MLP neurons of a small language model. Each row is named by its layer, matrix (up: input weights) and neuron, and shows model dimensions 304-367. Each number is 200 + 40 x the weight over its row's rms, rounded and kept within 0 to 999.
Before each neuron's rows, "fires in" lists the words (lower case) most often at its 100 highest values on Wikipedia text that the model never trained on; "fires on" lists the tokens most often at its 100 highest values on Wikipedia text that the model never trained on.

fires in: "1", "42"
fires on: "1", "37", "42"
L2.up26,223,210,247,170,246,166,150,213,179,164,247,185,235,326,167,187,203,233,182,218,187,241,154,201,191,252,227,249,223,174,246,156,149,206,214,183,236,198,169,215,232,179,239,208,223,202,231,184,134,169,130,304,234,186,163,90,249,136,164,239,203,218,245,223

fires in: "a"
fires on: " a"
L2.up1039,189,170,145,209,216,203,204,184,266,197,251,165,94,250,200,190,182,176,247,259,135,233,205,201,189,139,198,180,227,158,244,199,210,201,155,224,198,250,236,174,250,186,216,228,299,158,265,200,168,221,203,152,252,270,235,168,177,142,219,187,184,252,171,98

fires in: "a"
fires on: " a", "A"
L2.up1425,172,246,196,180,202,221,211,288,195,216,181,112,128,215,209,191,134,171,202,258,199,200,228,223,188,210,162,217,219,184,209,260,272,207,231,286,214,164,225,160,273,262,240,173,191,216,128,203,179,216,192,192,297,302,226,224,222,227,158,236,170,185,174,129

fires in: "did", "does", "jr", "found", "served", "described"
fires on: " did", " does", " Jr", " found", " served", " described"
L2.up1345,182,173,219,170,205,174,224,197,203,211,284,148,239,155,171,205,171,219,198,273,196,216,249,182,180,221,174,170,150,226,238,186,183,175,204,135,155,183,241,114,166,184,166,194,222,173,227,138,154,182,127,172,154,227,143,210,246,211,243,185,218,196,206,163

fires in: "to", "not", "that", "much"
fires on: " to", " not", " that", " much"
L7.up240,212,195,158,197,264,153,182,168,177,116,134,233,218,185,214,210,176,235,204,173,180,227,251,172,145,186,271,185,219,245,243,216,178,232,226,236,212,153,270,190,199,221,186,146,301,161,172,157,180,182,217,278,254,263,219,132,227,229,255,204,117,173,210,194

fires in: "c", "league", "game", "athens", "summer", "season"
fires on: "C", " league", " game", " C", "ec"
L2.up108,124,268,199,208,187,150,225,213,146,194,150,204,158,234,232,198,130,199,163,244,143,198,187,182,122,201,165,204,214,115,215,186,156,254,208,250,192,207,234,178,109,242,222,204,182,223,212,192,185,181,249,145,203,253,212,175,188,205,192,207,171,136,236,141

fires in: "the", "last", "part"
fires on: " the", " last", " part"
L7.up419,155,125,241,220,214,257,163,269,218,258,275,150,172,254,210,240,220,221,179,242,210,131,201,207,195,240,157,140,229,173,218,191,198,173,222,291,147,225,249,224,199,187,159,166,207,208,175,220,151,150,231,169,157,94,220,157,149,172,219,229,219,168,204,182

fires in: "city", "teams", "club", "square", "team", "rate"
fires on: " city", " teams", " club", " team", " square", " council"
L2.up1218,266,185,220,193,118,214,196,253,223,267,274,252,159,218,253,213,95,172,230,195,187,233,164,205,102,154,216,242,231,179,172,284,210,207,276,254,204,172,230,190,198,239,208,240,203,236,196,196,232,209,205,231,279,238,168,185,195,198,183,289,189,275,255,196

fires in: "a"
fires on: " a"
L7.up1204,212,250,185,231,169,241,219,210,201,249,200,153,131,240,171,195,175,141,173,199,205,187,129,161,164,294,172,243,330,187,265,251,194,215,202,299,145,231,213,252,189,183,222,230,222,242,216,204,116,172,184,236,219,191,185,150,171,215,225,201,211,196,223,162

fires in: "others", "this", "those", "some", "these", "appears"
fires on: " others", " this", " those", " some", " these", "one"
L2.up912,101,135,206,240,180,138,133,221,225,214,172,176,158,170,217,249,185,209,233,223,287,236,133,194,130,178,148,185,227,167,176,129,200,195,267,137,269,210,276,196,212,227,163,249,232,183,185,236,169,176,202,203,171,309,211,233,192,158,191,259,179,202,213,170

fires in: "other", "american", "jewish", "roman", "italian"
fires on: " other", " American", " Jewish", " Roman", "red", " Italian"
L2.up749,170,236,165,223,200,187,220,130,107,184,251,208,151,148,197,136,163,251,193,204,255,269,248,193,174,200,167,185,210,201,118,131,259,189,222,170,205,174,213,189,257,184,218,155,156,195,147,170,243,121,194,201,169,226,263,191,135,177,234,200,168,197,181,217

fires in: "life", "football", "sports", "body", "faith", "metal"
fires on: " life", " sports", "work", " football", " faith", " body"
L2.up830,210,192,210,197,217,194,212,195,199,287,222,191,170,181,252,227,174,192,220,230,199,225,164,201,179,120,137,273,166,219,232,197,267,240,140,226,221,88,210,180,207,96,175,237,203,208,205,165,168,108,239,243,244,193,234,222,283,209,168,222,206,210,223,176

fires in: "2", "1", "0", "spread", "about"
fires on: " 2", "1", " 1", "0", " spread", " about"
L2.up914,211,186,282,167,242,199,86,209,180,193,194,172,270,261,184,189,193,268,240,190,207,197,184,185,265,293,221,194,234,120,246,236,149,181,266,252,190,224,154,150,221,306,241,182,243,216,222,189,127,183,197,229,167,148,182,211,185,75,148,177,192,151,226,145

fires in: "an", "of", "the", "a", "personal"
fires on: " an", " of", " the", " a", "Personal"
L7.up614,171,237,184,215,216,193,187,181,188,183,290,150,202,184,241,229,191,216,219,130,189,301,304,261,195,202,167,214,163,177,218,238,198,229,192,191,197,213,196,218,266,203,225,193,169,220,192,168,212,179,142,287,214,246,186,159,218,223,229,235,160,172,168,192

fires in: "had", "was", "play", "has", "metres"
fires on: " had", " was", " play", " has", " metres"
L2.up404,199,163,252,230,231,261,147,156,163,161,228,214,208,277,209,218,163,178,194,218,203,230,220,171,196,226,263,254,181,174,197,273,185,122,190,234,159,223,212,167,250,200,161,158,177,211,295,194,249,160,206,231,223,206,196,169,206,183,170,263,206,200,187,207

fires in: "a"
fires on: " a"
L2.up1419,149,188,185,214,180,280,191,239,264,215,200,153,113,270,221,242,261,164,216,232,170,205,191,216,264,179,211,252,225,255,198,254,220,236,199,246,218,192,272,213,212,217,248,258,214,211,181,174,128,177,190,216,196,250,258,207,217,190,180,198,193,241,234,118

fires in: "with", "by", "to", "ferencváros"
fires on: " with", " by", " to", "enc"
L2.up1135,147,238,168,217,194,226,223,116,222,227,235,204,137,134,183,163,205,157,225,209,186,178,232,245,234,200,168,210,187,171,114,149,240,246,148,173,166,214,226,129,180,246,152,220,262,245,215,166,229,196,243,253,226,247,272,138,208,183,217,157,158,135,214,253

fires in: "an", "a", "one", "two"
fires on: " an", " a", " one", "d", " two"
L7.up1145,214,204,155,261,202,193,243,188,202,134,236,152,252,194,254,219,202,223,202,178,205,240,222,234,180,213,254,174,186,181,214,187,185,243,178,175,217,207,257,247,226,201,224,198,200,227,132,164,177,264,281,229,213,182,227,228,193,167,188,281,209,222,223,219

fires in: "to", "de"
fires on: " to", " de", " De"
L2.up1375,156,207,188,166,173,147,145,124,238,222,219,223,184,252,178,179,151,140,189,168,194,242,203,257,230,264,244,184,196,105,204,255,272,239,257,206,207,190,205,188,231,131,178,265,234,205,237,259,189,187,210,199,191,143,180,146,191,261,155,226,207,187,246,169

fires in: "at"
fires on: " at", " At"
L7.up1453,152,227,253,251,212,246,201,281,189,136,192,184,196,205,185,271,264,176,301,167,232,230,212,143,175,221,264,169,170,186,204,229,211,139,201,233,219,124,178,173,293,164,186,178,150,223,176,250,193,231,271,194,133,270,191,212,256,144,196,177,162,259,181,209

fires in: "to", "they", "vessels", "birds"
fires on: " to", " they", " crew", " vessels", " birds"
L2.up422,218,226,214,266,148,161,236,260,86,196,195,196,190,169,128,206,152,155,213,189,161,203,213,199,230,132,180,214,189,223,207,149,239,185,186,206,163,195,153,155,211,232,220,252,179,200,207,204,208,148,143,253,188,180,158,160,240,141,235,216,187,128,201,238

fires in: "0", "place", "american", "pleasant", "mother"
fires on: "0", "place", "American", "man", "asant", " mother"
L2.up514,116,234,171,266,208,270,129,137,226,204,218,175,215,217,251,182,209,147,204,197,186,218,162,140,200,186,207,210,219,192,201,184,179,294,247,125,212,211,219,157,212,230,251,200,245,267,158,201,267,91,196,186,157,178,190,197,134,228,248,197,175,141,237,228

fires in: "to"
fires on: " to", "to", " To"
L2.up1410,171,242,203,234,227,157,139,169,231,226,171,258,193,245,216,101,155,188,215,207,187,195,187,249,224,192,198,188,189,117,190,223,321,215,155,196,187,188,207,114,243,208,211,217,304,197,261,263,142,211,168,191,244,146,147,111,240,203,165,221,122,148,215,203

fires in: "and", "by", "in", "to"
fires on: " and", " by", " in", " to"
L7.up1017,198,111,199,194,225,200,167,247,226,150,232,168,208,269,191,194,232,265,267,185,190,193,166,163,185,260,183,203,268,255,128,204,155,220,187,185,239,150,215,140,252,174,193,132,209,217,212,169,195,160,172,205,270,297,207,217,242,184,251,216,155,280,179,149

fires in: "be", "were", "military", "command", "corps"
fires on: " be", " were", " military", " Car", " command", " Corps"
L2.up684,230,213,162,274,194,232,204,177,255,245,229,171,227,177,226,178,195,218,253,234,125,171,255,201,237,180,206,179,212,188,255,231,203,183,213,241,223,248,241,149,170,221,183,139,135,221,135,161,169,118,189,151,179,122,181,160,205,201,192,218,182,301,194,249

fires in: "a", "1", "souza"
fires on: " a", " 1", " O", " Sou"
L4.up443,196,242,110,188,190,204,178,201,240,202,162,151,176,233,193,265,196,199,237,142,214,297,227,202,150,172,193,229,197,153,191,159,230,137,222,261,233,209,190,219,237,278,236,224,188,227,164,201,186,120,258,195,284,138,178,245,180,177,193,141,179,228,249,261

fires in: "by"
fires on: " by"
L2.up173,165,235,206,207,235,205,184,200,204,180,246,164,171,203,191,209,270,218,300,151,206,191,249,166,230,209,191,249,223,215,69,111,246,180,143,163,255,157,180,195,258,186,230,252,166,282,226,201,100,229,178,176,274,130,260,200,176,211,153,192,218,197,173,200

fires in: "a", "federal", "district"
fires on: " a", " federal", "District"
L2.up671,198,187,162,245,214,194,154,235,167,243,169,125,151,233,249,272,177,198,244,253,225,317,189,219,219,273,250,234,211,93,217,252,188,204,210,208,176,181,212,173,218,278,189,147,284,215,174,168,141,261,191,197,260,224,218,205,172,239,172,263,218,223,199,184

fires in: "a"
fires on: " a"
L7.up1,207,250,234,192,192,171,168,253,188,249,206,156,154,244,154,222,196,168,235,178,199,236,166,216,130,236,210,182,276,214,195,176,161,175,217,248,278,212,244,229,221,215,240,225,174,208,194,246,231,150,180,261,181,132,267,171,167,167,212,255,154,284,214,142

fires in: "to"
fires on: " to"
L7.up371,138,219,200,260,200,199,167,190,189,201,168,194,174,179,206,239,157,160,205,202,218,191,244,162,199,225,236,224,167,209,165,253,164,130,212,152,112,263,144,167,210,225,176,161,239,229,175,188,196,205,229,278,178,186,222,162,264,202,191,196,159,148,200,266

fires in: "1", "3", "no", "my", "turnout", "atomic"
fires on: "1", " 1", " At", " 3", " No"
L2.up1398,235,178,180,200,162,136,163,265,221,180,195,161,139,235,150,247,249,194,131,195,196,226,178,221,193,160,170,155,163,181,239,187,182,225,193,198,199,182,196,173,193,272,212,182,250,191,172,110,159,189,159,125,142,260,205,156,209,168,269,208,145,234,197,183

fires in: "no", "body", "age", "u", "nrhp"
fires on: " No", " body", " age", " no", "orm", " U"
L2.up1422,206,121,200,289,207,195,170,201,134,205,266,165,182,130,214,151,192,193,254,203,168,219,211,177,271,156,188,201,164,179,177,165,181,247,192,219,240,121,253,214,219,207,244,171,220,178,188,200,209,234,153,275,232,243,170,102,185,194,307,193,191,225,257,198

fires in: "book", "album", "statement", "books", "home", "film"
fires on: " book", " album", " home", " statement", " film", " 1893"
L2.up160,215,178,151,141,185,206,213,199,200,146,176,167,209,241,182,189,183,176,240,211,167,231,197,193,268,203,234,245,177,176,161,254,206,194,197,177,189,248,205,40,159,218,233,198,228,241,247,258,181,223,262,173,222,209,210,226,146,259,182,185,183,192,190,233

fires in: "from", "at", "south", "north", "by", "critics"
fires on: " from", " at", " south", "sk", " north", " by"
L2.up188,155,149,254,203,172,186,206,200,127,158,261,116,143,242,177,173,189,201,202,96,242,221,216,246,159,266,184,219,207,215,184,221,216,204,228,211,218,190,309,178,189,167,202,258,159,262,233,189,210,184,185,241,224,171,269,164,167,200,242,223,251,180,174,217

fires in: "a"
fires on: " a"
L2.up1396,262,198,197,215,226,194,219,192,254,215,216,129,75,255,204,120,259,237,203,224,250,232,237,226,224,156,143,176,214,179,183,196,209,174,156,190,197,198,284,228,173,152,250,174,175,232,208,149,190,232,228,185,292,239,271,157,169,219,189,228,120,221,184,182

fires in: "be", "been", "were", "was", "details"
fires on: "d", " be", " been", " were", " was"
L2.up1334,204,192,148,268,198,215,200,135,198,184,230,148,195,239,198,149,248,195,174,248,179,168,211,194,140,160,191,201,170,154,231,217,199,188,230,201,227,174,207,166,326,210,201,163,215,207,144,194,213,158,157,178,229,129,155,185,213,224,209,224,211,229,169,207

fires in: "on", "him", "ones"
fires on: " On", " him", "On"
L2.up833,192,195,168,169,260,216,153,150,109,231,204,173,189,157,195,213,251,185,152,174,142,200,228,176,272,247,115,211,212,126,162,171,241,280,215,171,191,198,194,165,160,209,183,176,190,213,199,228,135,192,252,209,199,208,218,146,132,184,181,236,226,236,196,177

fires in: "at", "in", "saint"
fires on: " at", " Karl", "insk", " St", " in", " Saint"
L2.up457,210,175,231,212,204,263,201,291,117,198,191,172,245,92,178,304,182,212,227,165,277,162,143,177,201,191,218,216,229,159,260,255,211,178,178,228,211,255,215,170,171,282,225,197,122,221,224,172,148,194,198,206,189,238,143,169,271,187,172,156,159,174,201,203

fires in: "to", "serving"
fires on: " to", " serving"
L7.up1010,129,206,192,302,231,151,178,234,154,159,234,186,215,145,161,223,174,218,288,178,244,137,237,200,229,254,222,153,209,133,184,284,291,179,226,172,178,101,123,137,226,183,198,216,223,176,147,197,199,211,149,247,145,248,214,178,209,217,259,229,165,150,227,217

fires in: "for"
fires on: " for", " gu", " tra", " ut"
L2.up53,198,208,207,147,178,129,205,203,239,255,237,217,250,170,149,241,209,231,223,197,206,230,212,242,137,145,161,245,311,221,259,205,141,182,232,233,205,204,209,186,239,306,200,167,168,147,161,147,154,142,209,201,132,241,191,179,232,178,320,202,213,198,180,287

fires in: "a"
fires on: " a"
L2.up363,129,207,237,244,192,153,175,230,302,251,197,154,159,313,168,217,266,206,230,196,181,238,276,227,216,189,216,259,168,207,201,156,188,167,182,214,205,242,264,190,230,144,214,198,202,241,200,190,105,216,183,229,239,125,213,202,157,150,190,202,210,242,233,118

fires in: "a", "with", "by"
fires on: " a", " with", " by"
L4.up284,210,200,153,178,165,162,223,222,193,223,192,197,43,197,238,178,203,103,165,175,191,242,187,186,252,203,172,136,207,189,173,258,213,239,180,248,267,143,230,155,238,135,263,227,225,229,178,183,214,198,145,278,162,294,250,227,200,219,213,170,215,160,212,207

fires in: "the", "a"
fires on: " the", " a"
L7.up472,177,179,213,160,194,245,162,251,165,200,212,184,160,150,154,205,194,151,165,283,205,224,171,179,172,244,224,231,255,139,196,199,265,236,235,268,196,166,160,275,175,199,227,223,266,206,220,176,115,124,199,150,129,101,263,149,145,168,235,145,238,240,201,185

fires in: "and", "also", "description"
fires on: " and", " also", "Description"
L7.up1514,182,191,167,197,190,248,186,210,202,157,246,234,232,166,244,199,169,262,189,178,213,211,205,212,168,191,235,254,259,228,178,177,192,172,222,200,271,158,213,208,221,180,181,226,223,182,167,112,227,231,172,265,275,325,206,179,153,236,310,216,135,215,225,179

fires in: "no", "sri", "state", "vanina", "home"
fires on: " no", " No", " Sp", " Sri", " State", " Van"
L2.up646,157,96,190,229,262,172,167,175,172,161,162,255,137,199,259,154,255,218,185,225,243,212,223,202,202,160,186,73,221,136,147,169,253,183,182,199,231,199,222,173,166,165,216,165,209,131,282,201,180,270,190,251,182,216,226,158,195,204,216,171,170,155,207,201

fires in: "at", "an", "on"
fires on: " at", " an", " on"
L4.up37,149,178,236,153,215,314,151,226,258,165,212,225,207,138,218,202,164,252,216,217,221,224,179,227,307,172,244,170,178,173,223,251,243,118,177,255,187,107,198,241,225,207,215,201,197,196,204,203,176,188,245,258,172,177,227,184,296,175,226,195,195,266,225,158

fires in: "not", "to", "t", "also"
fires on: " not", " to", "'t", " also"
L7.up302,168,224,240,220,210,154,181,231,186,197,170,232,125,229,203,255,91,243,228,183,173,231,246,205,185,184,267,226,233,166,146,226,206,95,141,198,239,191,140,150,241,222,219,225,239,224,204,187,189,202,157,244,218,242,220,126,226,156,186,212,180,159,199,93

fires in: "as", "not", "so"
fires on: " as", " not", " so"
L7.up557,219,240,165,197,198,173,186,184,137,164,235,196,97,234,185,185,229,227,191,271,208,209,216,170,209,197,264,155,195,136,174,125,200,155,239,226,227,224,203,279,227,272,233,234,209,186,168,199,158,208,193,263,268,196,201,168,175,196,181,236,193,194,172,220

fires in: "and", "by", "as", "while"
fires on: " and", " by", " as", " while"
L7.up1306,178,254,160,185,209,205,193,180,161,162,204,134,100,173,180,252,251,209,256,196,143,245,202,143,193,241,215,193,213,169,193,212,284,200,212,197,278,181,172,164,199,214,215,209,182,207,92,196,150,176,161,252,174,237,146,146,231,126,225,191,185,158,230,164

fires in: "for", "rokkor"
fires on: " for", "or", " For", "iro", "ib"
L2.up414,160,214,159,183,171,159,177,157,208,237,224,227,208,169,183,206,183,160,214,210,215,169,175,255,151,260,181,246,199,173,217,218,235,182,222,204,236,117,155,153,239,224,218,166,191,197,136,155,139,187,158,162,208,207,132,185,178,137,202,178,168,143,236,234

fires in: "1", "atlas", "as", "antennas"
fires on: "as", " 1", "1", "ush"
L2.up765,246,171,248,268,125,182,188,237,164,242,146,197,228,198,159,253,203,140,144,128,219,209,147,189,205,249,198,247,202,183,272,212,231,186,244,204,204,172,284,195,197,267,189,135,280,246,142,145,131,202,174,177,216,200,259,230,193,218,176,229,152,226,156,179

fires in: "in", "during", "13", "until", "of"
fires on: " in", "S", " during", "13", " until", " of"
L7.up455,189,154,202,215,245,249,253,219,250,222,291,218,195,204,180,225,180,260,137,184,177,119,227,146,208,148,213,193,223,230,244,147,202,208,187,185,211,175,213,155,188,231,150,137,245,200,213,242,174,192,257,188,203,206,241,178,218,142,230,231,188,230,214,222

fires in: "a", "aze", "arita"
fires on: " A"
L2.up624,206,168,200,194,186,247,190,232,183,214,251,151,162,272,187,186,295,226,185,225,191,241,217,177,180,229,158,192,169,163,239,265,156,221,170,313,160,174,157,184,260,229,283,230,195,258,132,181,166,218,222,157,193,224,247,224,186,217,190,175,115,220,184,150

fires in: "no", "jody", "j", "website"
fires on: " J", " No", " no", " Website"
L2.up446,176,126,210,251,295,168,188,169,157,167,288,193,202,192,188,219,244,225,259,215,176,208,179,181,277,113,139,134,157,231,178,145,226,232,218,196,197,141,251,149,185,130,271,205,215,155,203,169,174,206,266,125,185,177,209,163,186,154,257,167,164,171,192,147

fires in: "in"
fires on: " in"
L2.up1163,164,208,137,218,150,283,162,165,272,183,142,214,164,176,181,261,262,172,187,262,229,194,215,176,298,159,177,230,200,159,219,220,160,205,242,228,190,134,190,184,211,286,213,213,193,210,215,170,113,275,209,217,237,146,201,119,177,239,162,239,220,225,211,121

fires in: "in", "by", "rothschild"
fires on: " In", " by", "sch"
L2.up70,110,254,195,241,274,232,232,234,89,163,201,212,178,215,207,236,280,130,233,134,284,139,191,222,203,191,228,146,202,186,218,173,231,254,155,188,214,203,164,263,222,216,236,206,175,296,152,256,201,266,211,155,179,227,178,154,192,204,204,189,219,202,192,163

fires in: "on", "round", "ones"
fires on: " on", " round", " On", " Round", "orn"
L2.up895,218,269,275,261,170,260,120,161,147,229,206,119,168,192,159,199,161,133,164,207,95,235,258,178,212,201,205,258,201,221,219,198,226,256,198,233,202,119,186,144,222,145,255,149,217,247,164,208,184,261,271,139,132,272,176,123,216,203,183,193,150,161,225,175

fires in: "a", "their", "augustus"
fires on: " a", " their"
L2.up1439,199,145,150,190,215,121,211,208,223,203,246,74,192,138,153,175,254,224,185,200,165,230,220,209,205,186,218,221,203,246,228,162,195,166,181,252,214,241,185,222,255,184,212,231,256,255,208,204,142,233,237,304,257,253,181,137,145,156,173,154,183,260,175,181

fires in: "were", "was", "became", "been"
fires on: " were", " was", " became", " been"
L2.up97,238,215,264,207,231,198,200,184,81,208,203,198,210,192,193,192,166,252,131,217,203,241,179,204,252,249,204,244,143,180,231,256,232,253,219,206,261,197,207,218,209,153,248,259,232,162,211,208,255,226,185,196,195,239,111,217,143,157,192,200,242,215,227,190

fires in: "and", "in", "or", "by"
fires on: " and", " in", " or", " by"
L7.up743,188,241,169,222,176,212,170,195,270,177,221,136,175,177,226,167,179,205,209,208,205,187,191,130,235,169,258,198,217,149,213,199,170,193,192,189,264,146,284,229,235,202,203,209,186,185,174,131,193,217,174,249,181,211,162,187,224,259,230,255,204,226,192,233

fires in: "was", "as", "had", "were", "culvert"
fires on: " was", " as", "ately", " had", " were", "vert"
L4.up619,203,149,213,270,230,174,216,253,200,237,226,146,184,224,181,217,166,119,99,178,201,171,147,168,228,232,186,243,124,220,213,149,198,196,238,186,269,226,225,181,195,205,222,204,169,168,141,140,183,157,117,175,166,269,126,224,217,162,257,191,172,274,219,171

fires in: "a", "1", "aze", "monastir"
fires on: " a", "A", " A", "ach", " 1", "ast"
L2.up741,221,201,280,149,262,175,227,236,241,228,201,187,125,199,192,146,160,212,222,236,198,233,117,202,248,209,152,178,195,172,278,243,177,180,273,238,224,183,222,177,223,209,262,177,185,250,154,296,138,186,223,205,225,181,239,180,238,207,153,212,169,188,185,66

fires in: "not", "baseball"
fires on: " not"
L2.up996,199,220,226,216,177,168,185,190,142,226,153,292,204,88,257,249,124,281,221,219,150,183,332,209,189,118,261,177,186,185,238,164,235,200,207,251,264,146,206,199,204,160,196,212,247,167,190,205,231,162,134,214,175,200,266,142,181,151,215,185,199,156,226,210

fires in: "by"
fires on: " by", " Ed", "ology", " Design", "ography"
L2.up1340,239,187,148,223,211,234,194,177,252,166,144,187,235,234,180,208,233,169,172,174,274,214,180,241,304,184,218,230,218,126,207,161,323,191,233,163,157,218,148,172,185,229,220,175,226,260,304,193,179,208,200,179,241,196,228,194,166,236,218,232,175,84,144,217